Weights of a small transformer language model: width 192.
MLP neurons of a small language model. Each row is named by its layer, matrix (gate and up: input weights) and neuron, and shows model dimensions 0-127. Each number is 50 + 12 x the weight over its row's rms, rounded and kept within 0 to 99. A neuron's up and down rows have the sign that makes its largest values positive.
After each neuron's rows, "fires in" lists the words (lower case) most often at its 100 highest values on Wikipedia text that the model never trained on.

L6.gate942:51 40 44 55 57 42 64 68 65 09 45 53 50 52 60 66 44 66 55 38 56 70 37 50 48 39 51 37 51 42 29 36 37 46 57 57 76 65 33 55 74 49 41 47 46 40 63 32 43 59 45 38 54 67 35 50 47 25 38 19 48 37 55 61 52 48 45 55 55 31 43 53 65 63 47 55 43 53 41 23 38 51 48 58 51 53 67 67 51 53 47 65 52 26 56 45 73 50 28 40 42 57 62 50 60 74 40 44 72 37 54 50 52 66 59 55 43 35 47 50 59 51 40 64 48 54 50 38
L6.up942:54 63 76 46 54 54 33 54 53 71 34 51 34 64 55 39 37 62 55 49 52 36 43 32 50 36 46 66 52 77 39 51 30 40 46 58 55 24 28 66 61 48 65 44 43 39 43 37 34 46 34 67 46 53 38 57 56 57 48 45 52 43 42 44 61 52 39 38 53 41 45 45 29 39 46 35 48 41 39 40 77 49 51 50 58 60 72 33 53 62 32 55 57 55 47 57 56 54 53 39 44 49 29 56 63 57 39 50 61 39 62 71 70 53 47 43 36 61 48 65 30 63 77 49 43 43 57 62
fires in: "championship", "match", "prix", "tour", "games", "m"

L3.gate635:35 45 48 36 33 53 34 47 44 38 48 48 47 43 54 59 55 54 79 43 38 45 54 47 74 44 48 52 46 58 75 56 76 48 94 47 47 68 54 53 64 48 55 55 48 60 51 48 48 35 64 46 50 68 55 54 37 51 20 34 41 47 47 48 56 66 36 42 42 52 64 43 70 42 69 48 49 71 47 38 44 41 82 55 53 61 58 50 37 53 42 40 61 55 40 59 64 21 45 73 55 61 56 46 50 35 75 69 45 37 41 41 49 46 30 41 43 64 42 26 38 55 55 46 69 53 44 41
L3.up635:42 60 69 60 27 62 48 60 44 54 55 62 57 49 38 31 55 64 31 62 65 46 48 61 49 78 64 52 35 29 60 38 60 64 46 49 60 63 59 32 52 40 50 43 68 51 45 42 67 47 53 53 52 53 43 62 36 50 55 64 31 78 40 21 70 68 58 50 50 58 58 49 49 65 53 36 66 58 62 60 49 29 38 58 39 45 50 59 50 44 46 60 46 47 61 51 49 49 72 54 48 61 69 62 32 51 56 52 42 61 70 17 33 69 62 47 67 28 53 41 36 29 30 51 57 59 71 38
fires in: "that", "which", "where", "way", "believed"

L3.gate549:49 47 52 81 68 39 69 50 64 62 63 53 54 36 64 51 52 36 49 60 79 72 54 50 49 44 38 55 44 43 57 55 55 30 35 48 52 69 40 69 44 42 43 42 38 68 37 34 43 67 40 50 60 27 54 59 57 72 28 70 85 30 54 31 37 68 50 42 65 63 67 66 62 54 44 57 42 62 51 53 38 63 47 51 39 44 53 42 49 63 46 59 49 43 36 46 67 55 46 48 31 46 42 73 56 54 48 42 44 23 46 31 65 49 56 71 32 64 56 51 57 28 63 58 33 57 30 51
L3.up549:32 39 76 75 55 51 64 50 38 60 54 48 40 47 53 53 54 39 49 55 67 62 52 51 36 59 36 51 42 51 59 41 56 17 59 37 58 70 39 46 26 48 55 43 59 60 50 41 50 67 55 50 57 53 51 52 57 49 26 48 65 42 39 27 43 64 23 40 71 59 45 54 45 48 52 74 39 55 51 57 46 36 54 50 35 38 50 45 45 66 20 57 32 58 47 63 63 67 57 57 46 46 60 72 44 37 53 27 58 37 57 44 57 38 56 72 39 48 62 50 33 44 61 55 36 65 45 34
fires in: "research", "attack", "football", "operations", "study"

L7.gate120:36 57 50 48 61 38 35 44 64 54 49 43 57 61 66 77 55 54 59 49 55 44 67 43 59 43 53 59 52 65 54 51 29 71 43 45 71 18 55 28 30 29 59 52 43 25 36 58 51 54 58 57 48 60 57 39 51 38 42 70 53 41 52 57 44 41 52 43 56 32 44 51 50 48 54 73 37 56 37 41 46 42 46 24 50 20 47 52 54 45 44 53 53 54 43 25 68 43 55 32 47 68 44 58 74 57 73 50 42 50 40 51 51 42 65 58 45 48 23 60 52 33 53 22 25 53 44 90
L7.up120:35 37 32 58 71 54 43 56 64 39 43 53 49 56 44 44 56 45 64 47 56 53 49 31 45 53 52 46 54 55 74 53 61 63 59 58 62 59 77 64 49 50 64 65 52 42 50 36 60 34 44 38 63 59 59 44 31 73 48 47 36 57 59 57 33 50 44 34 58 54 43 34 64 48 34 63 58 51 38 49 70 58 35 37 63 74 28 40 46 51 55 79 45 50 52 51 53 47 56 65 54 53 43 44 49 54 50 37 27 40 46 55 38 66 43 28 41 83 55 49 49 64 32 30 44 62 85 32
fires in: "s", "2", "7", "t", "suicide", "3"

L3.gate540:58 33 46 43 51 52 64 52 70 44 56 50 29 54 38 42 52 62 37 64 40 30 33 55 47 57 74 52 38 35 34 66 27 55 44 63 41 65 45 46 69 67 50 71 51 44 47 59 47 69 53 54 32 37 75 53 54 53 46 37 62 33 68 56 49 38 51 76 72 44 45 62 54 51 47 48 55 43 48 52 36 36 16 54 50 64 57 32 61 55 64 54 39 28 72 55 63 41 47 54 44 59 60 38 73 48 39 48 60 54 30 61 66 40 59 54 59 74 63 59 66 56 51 62 64 60 52 63
L3.up540:54 59 49 56 37 51 62 76 81 49 41 49 56 36 64 33 52 66 48 74 60 37 59 52 52 58 64 41 50 50 21 52 35 67 41 53 61 64 42 38 51 74 61 56 36 47 33 47 53 61 49 56 53 65 46 58 43 53 66 47 52 48 53 54 47 46 35 72 78 66 33 69 52 42 51 44 34 43 40 55 52 43 39 39 66 42 63 46 60 47 45 57 62 52 58 78 44 34 28 67 55 48 53 49 34 66 25 57 78 64 33 75 42 39 51 45 65 57 69 43 39 42 57 65 38 58 56 79
fires in: "united", "league", "match", "tennis", "two"

L2.gate913:47 53 65 59 30 53 44 45 48 53 51 35 59 54 62 50 54 23 72 45 64 38 33 38 57 57 39 51 60 60 57 44 50 65 52 58 37 52 45 56 40 35 61 50 38 60 49 73 42 60 33 45 68 46 50 57 44 58 69 69 63 15 57 66 63 66 34 31 36 59 74 46 45 54 45 73 44 47 56 41 43 43 37 43 57 38 52 41 46 47 45 41 88 59 56 63 51 47 52 34 56 65 57 74 71 69 32 47 30 55 62 36 58 63 39 57 44 48 19 64 44 49 47 58 48 41 46 47
L2.up913:37 52 44 46 42 49 42 43 55 29 29 51 49 62 65 54 52 58 73 54 42 29 64 46 27 31 26 53 45 66 52 44 64 46 59 44 23 51 36 48 31 40 29 71 48 36 58 66 50 50 41 68 34 33 29 44 50 51 61 36 56 36 55 51 50 54 56 41 42 66 38 63 31 48 49 42 52 52 27 47 41 47 74 53 55 45 50 47 61 55 40 20 67 47 65 38 61 34 39 55 33 28 73 41 59 49 59 75 54 70 69 78 54 53 63 46 54 36 41 48 58 34 50 72 35 54 72 50
fires in: "it", "changed", "africa"

L2.gate282:47 37 44 68 49 35 50 62 62 62 43 40 58 41 53 51 49 59 55 81 27 41 26 51 27 61 97 56 63 43 32 61 57 54 39 59 63 41 54 46 45 64 49 68 54 70 59 59 46 40 55 52 41 50 70 59 46 58 78 72 64 53 54 50 75 38 46 60 41 63 54 55 49 57 58 64 42 56 45 59 77 40 29 28 61 36 58 66 39 58 60 42 63 50 74 49 35 66 33 62 62 61 60 47 71 45 29 51 52 48 61 61 45 40 69 43 68 40 36 72 57 63 73 51 56 58 48 63
L2.up282:44 59 48 72 48 53 55 59 41 61 49 57 61 45 52 39 53 46 65 48 57 62 55 48 47 56 39 49 49 67 53 52 65 71 57 47 59 32 51 43 42 48 53 59 34 50 46 51 60 28 44 50 77 47 71 43 57 46 78 51 53 68 38 50 53 54 47 25 44 46 55 66 33 66 41 45 54 65 35 69 25 34 60 53 19 44 22 40 36 39 39 33 33 56 47 42 40 44 49 50 52 61 33 65 29 52 30 46 51 71 47 37 25 57 46 40 52 43 48 76 45 50 52 47 66 54 54 54
fires in: "up", "back", "range"

L4.gate22:46 48 58 34 43 58 50 47 66 55 39 40 42 50 50 37 60 36 47 29 43 59 66 58 43 60 40 40 40 48 47 33 50 61 44 29 63 52 57 50 40 56 45 36 50 75 54 35 51 65 64 55 61 59 70 37 51 70 50 71 85 72 78 35 24 46 57 44 50 49 54 64 50 40 38 72 33 44 40 40 70 40 46 55 57 43 39 40 54 51 59 28 57 63 36 25 49 49 49 59 68 46 59 56 47 46 54 62 47 54 44 57 39 47 67 23 57 81 57 45 68 65 43 51 47 49 48 71
L4.up22:41 48 55 51 39 64 64 25 50 42 46 46 57 51 45 34 51 54 56 45 44 33 29 57 36 63 50 50 49 50 56 41 85 61 62 71 49 27 66 54 65 57 66 46 33 30 66 44 58 65 45 48 64 43 74 65 56 44 43 25 29 32 48 48 33 44 39 44 68 42 29 52 74 61 51 41 58 58 50 60 41 55 47 60 54 32 37 58 43 47 22 60 57 42 41 39 67 39 57 50 40 40 62 60 54 64 65 57 22 63 64 52 39 42 77 45 43 67 50 37 59 44 57 59 43 45 38 50
fires in: "is", "into", "was", "grew", "had", "are"

L9.gate32:40 45 58 61 63 47 28 37 63 58 48 55 53 48 44 46 49 69 38 85 30 53 49 58 36 39 43 65 47 60 60 45 51 49 62 41 41 55 58 52 58 54 48 27 46 66 72 44 59 72 52 61 60 35 51 44 57 67 52 50 55 43 30 41 74 32 56 29 51 56 41 39 43 59 52 45 56 58 30 45 58 30 54 60 65 60 61 55 53 44 49 40 44 52 63 35 64 68 56 54 33 49 40 29 53 62 49 63 60 48 61 29 42 50 45 42 51 70 55 31 70 66 36 54 60 50 38 50
L9.up32:59 44 54 46 23 40 55 55 69 39 51 63 62 44 37 45 48 44 57 55 37 51 39 51 53 51 37 53 51 51 58 63 61 49 62 58 44 53 72 30 52 34 66 56 38 49 46 40 68 32 57 42 31 35 56 46 47 60 49 54 26 39 43 61 44 38 43 59 43 59 40 51 49 57 82 31 32 58 69 46 44 53 45 43 60 60 60 30 46 65 61 65 37 67 37 63 50 67 30 57 32 57 35 46 52 46 60 54 44 67 58 30 29 43 66 43 35 63 65 48 71 55 51 51 56 33 56 35
fires in: "is", "in", "as", "be", "was"

L7.gate345:37 49 62 57 55 44 56 63 65 48 59 61 48 39 49 58 58 53 63 39 61 47 38 63 78 67 57 43 46 57 52 29 65 62 55 51 63 57 54 61 51 46 67 57 51 55 46 43 41 47 36 56 45 54 51 44 55 56 54 79 53 43 65 71 44 59 39 56 40 42 46 61 29 44 45 61 66 43 66 35 50 56 55 29 60 53 31 42 54 44 32 45 46 36 65 45 27 40 51 60 73 40 66 54 53 52 46 45 55 47 47 33 21 33 72 46 37 81 34 53 48 53 47 52 40 34 43 60
L7.up345:52 43 39 63 49 55 56 62 48 22 73 56 42 60 43 31 50 50 33 62 61 52 41 66 33 48 55 64 69 43 35 72 55 45 78 53 37 59 65 77 48 78 51 59 40 51 54 42 54 30 32 55 39 57 34 49 64 64 52 55 43 21 47 20 67 54 63 59 41 65 45 30 53 40 54 55 58 35 53 56 64 41 48 64 58 70 44 50 41 33 74 61 29 43 43 42 60 55 43 39 51 39 41 49 49 22 53 53 42 41 49 47 71 52 43 50 60 81 73 40 40 61 54 41 46 41 56 68
fires in: "has", "have", "married", "medal", "wife"

L11.gate279:53 54 53 48 58 55 30 30 57 59 48 38 64 37 56 53 41 46 59 61 42 48 47 63 41 42 77 65 70 61 42 65 60 49 49 35 65 45 48 43 58 51 49 40 52 28 60 54 63 79 42 45 41 59 41 25 35 50 47 50 68 43 29 44 35 64 57 50 39 42 46 39 39 50 53 39 63 44 46 31 27 38 48 51 46 23 49 55 62 53 63 48 23 30 50 46 60 45 44 53 77 72 65 58 49 46 46 66 71 64 51 27 47 55 64 47 43 43 44 48 45 50 60 52 35 50 65 51
L11.up279:35 40 70 40 88 50 43 65 51 48 18 33 71 29 26 49 52 59 46 23 68 26 53 63 48 45 42 41 45 51 43 52 39 43 43 46 56 49 64 67 74 59 53 23 31 47 50 65 63 46 66 63 34 36 52 61 55 49 53 59 49 43 52 61 46 47 51 42 32 28 51 44 41 51 29 36 46 44 73 40 44 38 49 50 40 47 51 35 57 51 52 42 60 38 69 59 82 68 49 46 78 58 43 39 50 26 34 57 40 46 43 56 19 56 43 44 53 49 56 47 51 67 65 56 40 46 55 54
fires in: "released", "used", "york", "found", "available"

L2.gate572:27 34 63 60 38 51 34 62 42 38 57 50 34 44 42 55 56 86 39 48 69 41 41 28 72 49 75 55 51 56 49 53 34 51 48 50 52 48 62 69 48 52 54 46 44 50 48 63 40 62 71 56 48 43 52 68 48 51 49 49 26 41 44 49 66 47 32 53 36 34 20 61 65 30 47 55 68 39 44 59 56 29 50 41 43 41 57 58 37 59 57 39 44 32 67 52 50 74 42 53 58 62 43 53 41 67 63 59 48 48 57 64 61 58 37 49 46 45 52 52 50 36 47 42 56 38 55 56
L2.up572:59 46 43 68 41 52 39 57 58 40 39 56 37 64 66 50 49 49 58 59 52 56 58 40 51 45 50 50 57 65 29 43 41 71 52 72 60 46 44 44 56 52 43 43 57 37 46 53 50 22 49 52 53 39 38 58 44 43 65 32 66 47 29 56 40 39 78 65 50 54 32 78 75 42 28 62 62 57 25 63 40 16 58 64 56 62 49 49 53 68 18 56 42 50 57 51 37 23 64 39 52 51 54 43 53 32 65 50 48 64 44 38 60 34 53 55 38 28 78 68 56 45 63 43 45 70 62 45
fires in: "it", "chart", "national", "office"

L4.gate809:58 36 78 51 51 48 51 65 60 30 51 41 52 45 36 34 49 60 50 49 50 60 36 51 30 70 80 54 36 53 54 37 67 59 45 44 58 41 74 47 46 66 47 50 51 40 50 47 64 48 61 44 38 46 64 52 53 56 51 48 54 51 74 47 62 46 43 50 34 54 55 34 38 68 43 49 53 46 74 65 28 46 33 54 76 61 43 55 63 53 49 50 60 61 73 30 51 43 65 49 41 61 74 94 70 24 51 52 32 37 66 51 41 44 67 47 55 37 45 45 53 26 48 40 46 64 59 41
L4.up809:45 44 42 46 42 49 61 57 46 31 32 42 52 50 31 53 39 64 37 47 51 32 48 44 51 51 66 59 43 56 50 47 65 45 34 42 83 39 59 38 43 58 33 47 44 44 62 53 32 62 45 52 76 49 52 65 56 38 35 61 51 48 46 49 34 39 35 33 53 39 47 53 65 79 38 46 27 57 49 40 57 31 58 63 58 51 81 62 54 66 46 62 45 59 60 34 51 42 60 47 61 34 43 70 46 43 58 58 61 41 38 27 25 33 58 51 62 49 41 70 55 37 73 54 37 73 46 60
fires in: "it", "him"

L4.gate257:31 55 61 61 58 50 37 37 63 39 63 53 38 50 58 54 43 58 65 41 40 56 40 51 76 38 89 59 65 47 41 40 59 37 61 42 49 60 52 50 56 52 50 56 37 51 57 55 68 58 44 47 38 52 41 36 35 52 61 47 73 37 68 35 52 34 15 63 49 42 61 53 67 37 34 62 58 67 48 48 37 55 36 74 70 36 40 52 65 52 27 54 49 45 64 19 59 44 47 56 35 61 67 36 34 57 67 46 42 57 52 28 35 49 57 49 74 54 55 47 53 51 52 55 67 61 74 47
L4.up257:47 40 49 62 54 57 62 52 54 27 68 42 61 75 51 57 53 64 62 45 41 51 27 56 69 25 69 44 67 43 50 52 50 55 42 50 39 57 54 42 54 57 45 42 42 65 65 49 43 18 39 55 27 48 47 50 59 30 55 24 46 32 50 55 27 49 22 54 46 31 57 50 51 36 27 51 60 59 39 51 37 52 52 69 65 53 47 65 52 50 37 55 44 43 68 45 63 51 45 38 53 35 65 46 29 40 56 50 48 43 52 57 36 67 59 24 52 50 52 44 67 62 68 67 63 42 56 43
fires in: "but", "through", "by", "class", "with"

L9.gate845:59 42 52 68 43 58 47 61 50 37 43 48 39 35 53 49 51 38 33 59 69 49 56 38 57 79 57 50 49 46 39 46 67 72 58 34 43 52 41 75 37 44 10 31 45 53 51 40 51 55 49 49 33 23 49 42 41 58 41 37 36 42 62 38 56 65 19 62 48 55 54 63 58 41 43 57 80 44 44 42 26 48 44 43 51 64 61 75 53 46 32 29 46 55 64 55 37 68 41 56 43 68 61 51 40 48 43 57 51 50 51 55 54 61 49 37 67 34 40 48 50 45 35 68 53 49 55 39
L9.up845:39 60 42 44 50 38 21 50 38 42 40 53 50 58 35 61 43 46 49 63 64 57 34 75 44 54 55 48 56 50 46 39 69 36 44 68 45 43 44 62 52 46 34 52 62 28 61 38 52 38 46 37 37 42 27 41 41 72 60 57 34 31 44 43 57 54 56 59 55 44 66 47 55 39 39 68 44 50 34 42 51 48 28 61 56 57 56 41 45 61 38 56 53 46 42 53 52 49 47 44 63 34 32 63 62 16 50 59 46 73 70 51 50 47 58 42 52 24 58 33 66 35 41 31 71 54 53 59
fires in: "the"

L4.gate613:49 46 50 36 47 43 61 42 36 29 53 62 52 46 27 24 55 51 43 80 62 51 38 66 46 44 64 44 41 46 37 42 41 63 58 51 25 53 61 50 43 51 41 48 37 27 37 45 54 59 30 52 53 44 45 89 44 45 48 50 45 64 54 56 59 63 45 52 54 63 50 52 18 44 66 52 64 41 62 54 70 43 48 56 44 80 42 38 46 23 40 57 49 51 41 54 37 60 67 53 53 42 67 59 51 40 50 50 67 54 78 48 26 53 53 55 43 42 44 41 20 35 46 51 62 55 66 32
L4.up613:57 43 55 38 48 46 50 44 48 24 22 38 26 53 36 46 41 64 25 50 63 42 27 60 53 48 83 49 63 57 41 40 57 51 54 55 35 47 42 42 69 54 38 63 42 34 55 31 43 49 29 50 52 58 62 64 49 50 37 52 35 52 57 56 57 45 50 48 45 57 65 68 62 77 50 34 54 40 51 33 67 66 42 55 48 49 58 45 63 48 58 63 55 37 44 28 39 28 59 46 30 32 46 60 60 60 35 52 44 62 63 36 28 44 63 59 28 69 60 57 38 23 31 49 47 77 66 60
fires in: "she", "he", "there", "it", "served", "hess"

L9.gate699:45 36 60 60 46 37 33 40 71 53 36 36 64 52 56 36 57 47 67 50 55 56 44 53 58 63 52 44 55 33 47 52 64 62 46 37 55 50 37 52 62 47 59 53 22 64 38 46 17 33 47 52 40 34 53 54 42 69 46 51 47 61 55 41 66 65 24 44 32 47 47 52 60 56 79 33 66 62 47 44 77 31 58 48 54 55 39 57 36 72 62 31 68 42 65 58 41 36 62 62 61 65 58 39 39 50 67 68 46 43 49 49 31 56 49 45 55 68 46 25 44 54 74 54 68 62 66 54
L9.up699:45 31 43 49 59 54 38 49 48 44 33 41 71 69 40 51 48 42 24 67 49 72 70 49 56 45 44 39 49 77 47 50 58 46 63 50 68 41 62 38 51 28 60 19 77 50 63 42 52 55 53 40 61 64 56 56 54 35 46 69 54 29 28 63 67 48 46 60 34 60 64 44 62 48 51 38 46 41 54 81 34 52 51 55 54 48 47 61 52 40 50 54 45 63 35 48 72 39 39 58 49 61 40 48 35 61 39 51 58 39 40 67 40 65 51 56 55 63 60 47 63 52 72 36 50 63 28 60
fires in: "that", "to", "with"

L3.gate991:73 64 50 47 47 46 48 45 29 39 30 46 70 46 60 64 39 35 70 49 59 43 71 55 45 48 42 62 60 62 59 38 47 44 45 44 65 27 79 32 65 46 52 24 36 38 35 43 53 30 45 54 69 56 34 46 45 38 57 42 60 47 49 61 50 69 37 51 44 57 35 23 42 68 21 69 52 56 60 33 51 43 85 56 50 41 46 71 58 60 41 64 28 43 52 51 66 62 55 54 62 34 51 67 33 46 62 66 42 45 60 24 49 78 59 50 20 32 44 37 53 45 53 42 59 37 52 53
L3.up991:71 67 54 56 64 44 31 53 49 62 32 50 57 45 56 61 50 32 72 29 42 44 58 52 50 36 48 52 45 65 65 46 55 48 49 57 46 37 82 48 57 51 49 37 31 30 51 50 38 34 44 57 43 60 31 35 50 29 51 36 57 64 60 73 43 63 45 54 37 42 47 42 58 69 07 65 59 47 48 36 43 37 64 67 57 55 28 81 68 49 53 56 56 30 61 65 62 52 58 58 52 25 38 53 45 58 69 44 46 39 50 23 55 72 73 55 35 36 53 46 53 56 58 45 59 35 50 59
fires in: "found", "canada", "2021", "1992", "2025", "australia"

L11.gate494:39 58 65 45 37 40 73 33 64 55 42 48 70 36 43 44 70 42 77 50 52 53 57 31 67 55 42 31 56 41 36 47 67 44 56 28 63 52 41 61 27 49 72 61 45 52 55 40 34 76 69 45 50 49 52 37 48 74 63 31 42 48 55 52 56 56 28 64 37 39 66 37 53 34 63 51 58 59 55 59 44 54 22 51 33 47 43 60 66 48 50 45 56 71 35 44 35 53 49 67 50 60 57 67 45 47 57 40 47 56 67 59 54 58 45 48 59 59 48 41 61 42 39 35 62 27 45 54
L11.up494:48 65 36 23 55 58 59 73 54 41 59 44 65 40 43 36 62 64 77 36 44 69 45 70 71 63 49 52 34 55 33 43 42 41 49 42 61 59 49 58 07 52 36 51 49 50 41 42 45 57 54 44 63 31 46 37 65 28 54 47 54 47 61 54 33 36 53 39 53 53 43 43 38 44 57 55 56 26 51 45 58 37 45 44 62 62 47 63 47 45 53 59 46 40 47 33 60 33 42 46 35 39 31 35 57 55 55 52 45 57 43 50 49 61 76 34 74 47 30 38 55 41 31 56 65 52 45 51
fires in: "and", "but"

L2.gate284:51 56 44 34 50 45 46 25 39 40 84 60 55 58 40 43 43 80 51 27 61 66 46 44 64 34 46 46 62 69 28 51 54 34 34 37 50 73 37 47 44 33 61 45 45 74 52 40 50 79 34 46 57 42 55 49 40 69 50 48 57 31 73 57 55 56 46 61 46 72 57 38 36 59 70 47 55 63 49 23 39 52 57 63 37 58 41 62 33 61 43 49 41 50 48 52 51 46 44 19 47 41 62 57 47 60 42 57 30 37 43 66 31 58 59 45 30 49 44 23 50 49 50 54 42 50 50 44
L2.up284:27 37 47 59 42 52 20 57 27 70 46 59 68 72 53 55 44 32 39 48 67 58 35 46 40 22 66 52 57 52 40 44 67 59 51 45 53 40 49 74 33 54 40 62 53 41 54 54 57 32 43 51 43 27 48 69 44 47 64 75 49 46 58 29 69 44 57 37 45 65 56 68 47 39 54 70 48 44 34 58 53 43 71 56 51 71 26 56 50 57 53 51 54 80 39 52 39 43 54 60 39 60 57 33 37 45 56 34 60 66 47 45 36 73 29 59 64 51 39 54 25 44 54 63 48 60 56 59
fires in: "it", "items"

L2.gate787:33 37 62 29 51 51 30 38 59 51 34 55 57 56 36 54 43 64 36 35 63 50 54 57 50 48 40 54 39 37 43 50 40 44 26 53 56 38 41 51 61 40 73 46 54 23 62 63 59 57 54 53 47 50 40 34 45 41 34 36 47 53 49 59 42 59 56 52 57 38 35 71 65 65 51 35 48 43 33 56 23 81 38 53 51 57 62 39 35 56 46 84 36 51 58 57 54 59 46 46 36 38 53 55 50 70 36 53 42 45 63 72 59 55 49 57 86 45 41 72 27 52 65 58 43 52 48 33
L2.up787:46 57 50 35 35 47 56 52 55 56 57 47 50 49 63 53 52 44 56 67 44 43 48 64 55 63 44 56 69 70 49 54 55 52 45 57 27 57 46 48 60 49 60 49 42 63 38 43 39 30 53 54 38 38 32 64 40 45 57 56 41 61 37 49 22 53 48 35 35 50 48 47 53 34 77 73 46 43 45 61 59 55 37 41 64 48 41 55 44 22 64 44 45 76 41 39 57 48 45 38 44 71 52 44 46 32 60 62 48 90 35 28 51 34 46 51 23 36 72 57 50 42 63 53 51 59 46 52
fires in: "it", "marathi"

L2.gate291:41 16 51 37 70 57 67 51 67 34 36 43 58 49 55 38 56 45 58 13 44 40 59 47 38 47 30 52 47 50 70 62 63 48 47 40 50 48 44 43 34 52 45 52 51 63 73 49 47 41 51 52 53 50 63 50 55 54 60 41 32 39 53 26 62 58 42 40 66 20 37 52 48 34 51 67 60 55 54 60 60 62 71 59 39 38 56 43 44 38 48 67 55 46 37 58 50 40 48 58 54 31 75 31 63 33 64 48 58 50 63 32 54 80 71 57 46 62 72 55 65 50 33 49 48 46 36 68
L2.up291:60 45 36 52 47 57 37 53 61 50 33 57 45 57 43 30 51 47 50 45 34 44 57 49 72 51 59 53 48 28 37 40 46 25 41 63 71 71 47 45 38 52 52 50 67 69 59 39 56 44 61 57 46 63 46 44 48 48 60 40 50 38 56 33 51 39 41 42 62 62 55 62 38 65 51 51 43 41 37 59 37 36 64 69 48 60 41 41 32 60 38 28 43 64 75 46 32 56 37 55 53 62 36 26 55 46 65 45 35 52 60 60 57 75 66 19 65 34 39 64 56 62 60 49 57 56 66 37
fires in: "but", "before", "after"

L4.gate761:52 40 73 36 52 54 64 46 63 60 51 40 50 73 53 41 56 44 56 35 57 35 41 65 63 37 70 47 53 55 66 54 52 27 49 75 48 52 50 57 32 37 42 24 38 38 52 36 50 17 38 42 36 39 53 55 52 45 62 38 38 60 27 25 45 57 52 44 64 37 56 60 39 57 61 49 55 29 67 57 45 35 52 45 36 52 51 51 61 75 45 68 45 57 53 53 41 40 34 59 62 60 48 48 51 36 63 53 33 51 24 41 53 58 51 79 44 58 54 62 52 76 60 52 65 48 45 53
L4.up761:47 63 45 65 56 48 31 34 27 45 51 53 58 41 54 47 44 39 70 57 59 44 50 62 71 32 58 59 44 24 45 57 40 53 39 54 55 59 34 58 54 32 37 51 29 36 46 53 45 54 56 55 29 33 61 61 52 68 39 33 41 37 72 49 35 36 37 62 56 31 30 40 18 62 34 50 41 23 54 67 50 67 41 64 48 76 45 60 56 30 52 50 43 59 44 60 42 58 64 36 45 51 46 40 43 39 59 45 51 22 39 52 57 54 64 55 63 54 39 64 56 44 52 73 57 51 64 76
fires in: "after", "following", "because", "since", "in"

L3.gate48:54 60 74 43 28 51 52 54 48 30 40 53 56 45 49 67 59 42 57 46 62 33 51 58 59 55 51 40 48 65 46 34 66 77 58 57 53 47 50 27 54 64 65 33 46 30 66 51 60 68 65 66 43 65 70 54 49 58 49 55 64 49 38 44 70 66 37 55 40 35 63 41 45 60 50 50 57 60 58 40 67 31 52 46 61 58 73 48 63 27 35 77 56 66 60 41 42 51 66 55 66 39 58 66 49 58 40 56 26 70 65 34 43 63 45 51 42 47 49 66 45 42 39 67 50 37 47 43
L3.up48:53 56 44 49 52 56 61 60 52 41 48 46 28 59 51 41 49 54 43 46 42 35 46 52 51 50 52 32 49 34 53 55 52 47 41 77 52 59 23 32 55 72 48 67 74 39 51 45 49 69 36 66 65 43 45 47 49 72 65 51 52 62 47 52 64 50 34 58 39 45 45 46 42 55 21 66 68 41 76 57 65 48 44 32 78 75 52 37 52 28 65 55 48 50 48 33 57 53 72 47 76 34 48 40 77 52 51 63 21 56 63 49 25 42 43 56 57 40 62 50 59 67 53 42 43 59 67 69
fires in: "it", "is"

L9.gate73:37 51 51 62 31 47 46 34 59 38 57 33 32 45 59 47 51 31 68 61 53 36 63 64 38 79 47 62 53 38 59 56 58 75 38 50 55 43 45 52 55 62 47 67 53 58 41 66 14 32 60 52 53 47 50 56 43 57 53 54 45 39 68 43 46 33 44 31 53 40 38 38 37 54 44 23 41 52 61 37 56 41 54 52 36 53 74 47 63 39 36 39 67 50 39 47 49 73 40 53 38 51 68 39 49 72 60 49 65 60 59 60 54 58 57 53 44 39 59 27 60 25 45 27 17 43 38 56
L9.up73:46 46 59 39 61 44 58 36 50 68 39 43 46 55 71 50 47 21 48 70 55 55 47 48 45 39 21 54 48 52 72 56 66 51 27 20 75 36 48 62 53 44 51 55 45 61 64 59 39 55 27 61 38 50 44 49 45 42 59 67 47 46 40 47 19 49 54 49 67 63 60 49 61 58 54 33 64 69 20 54 52 31 60 66 31 68 57 54 64 48 58 48 64 44 58 58 48 59 57 50 43 34 42 33 39 73 49 49 56 56 72 23 49 69 33 43 51 41 47 43 55 34 53 60 61 30 58 52
fires in: "the", "this", "town", "species", "show", "after"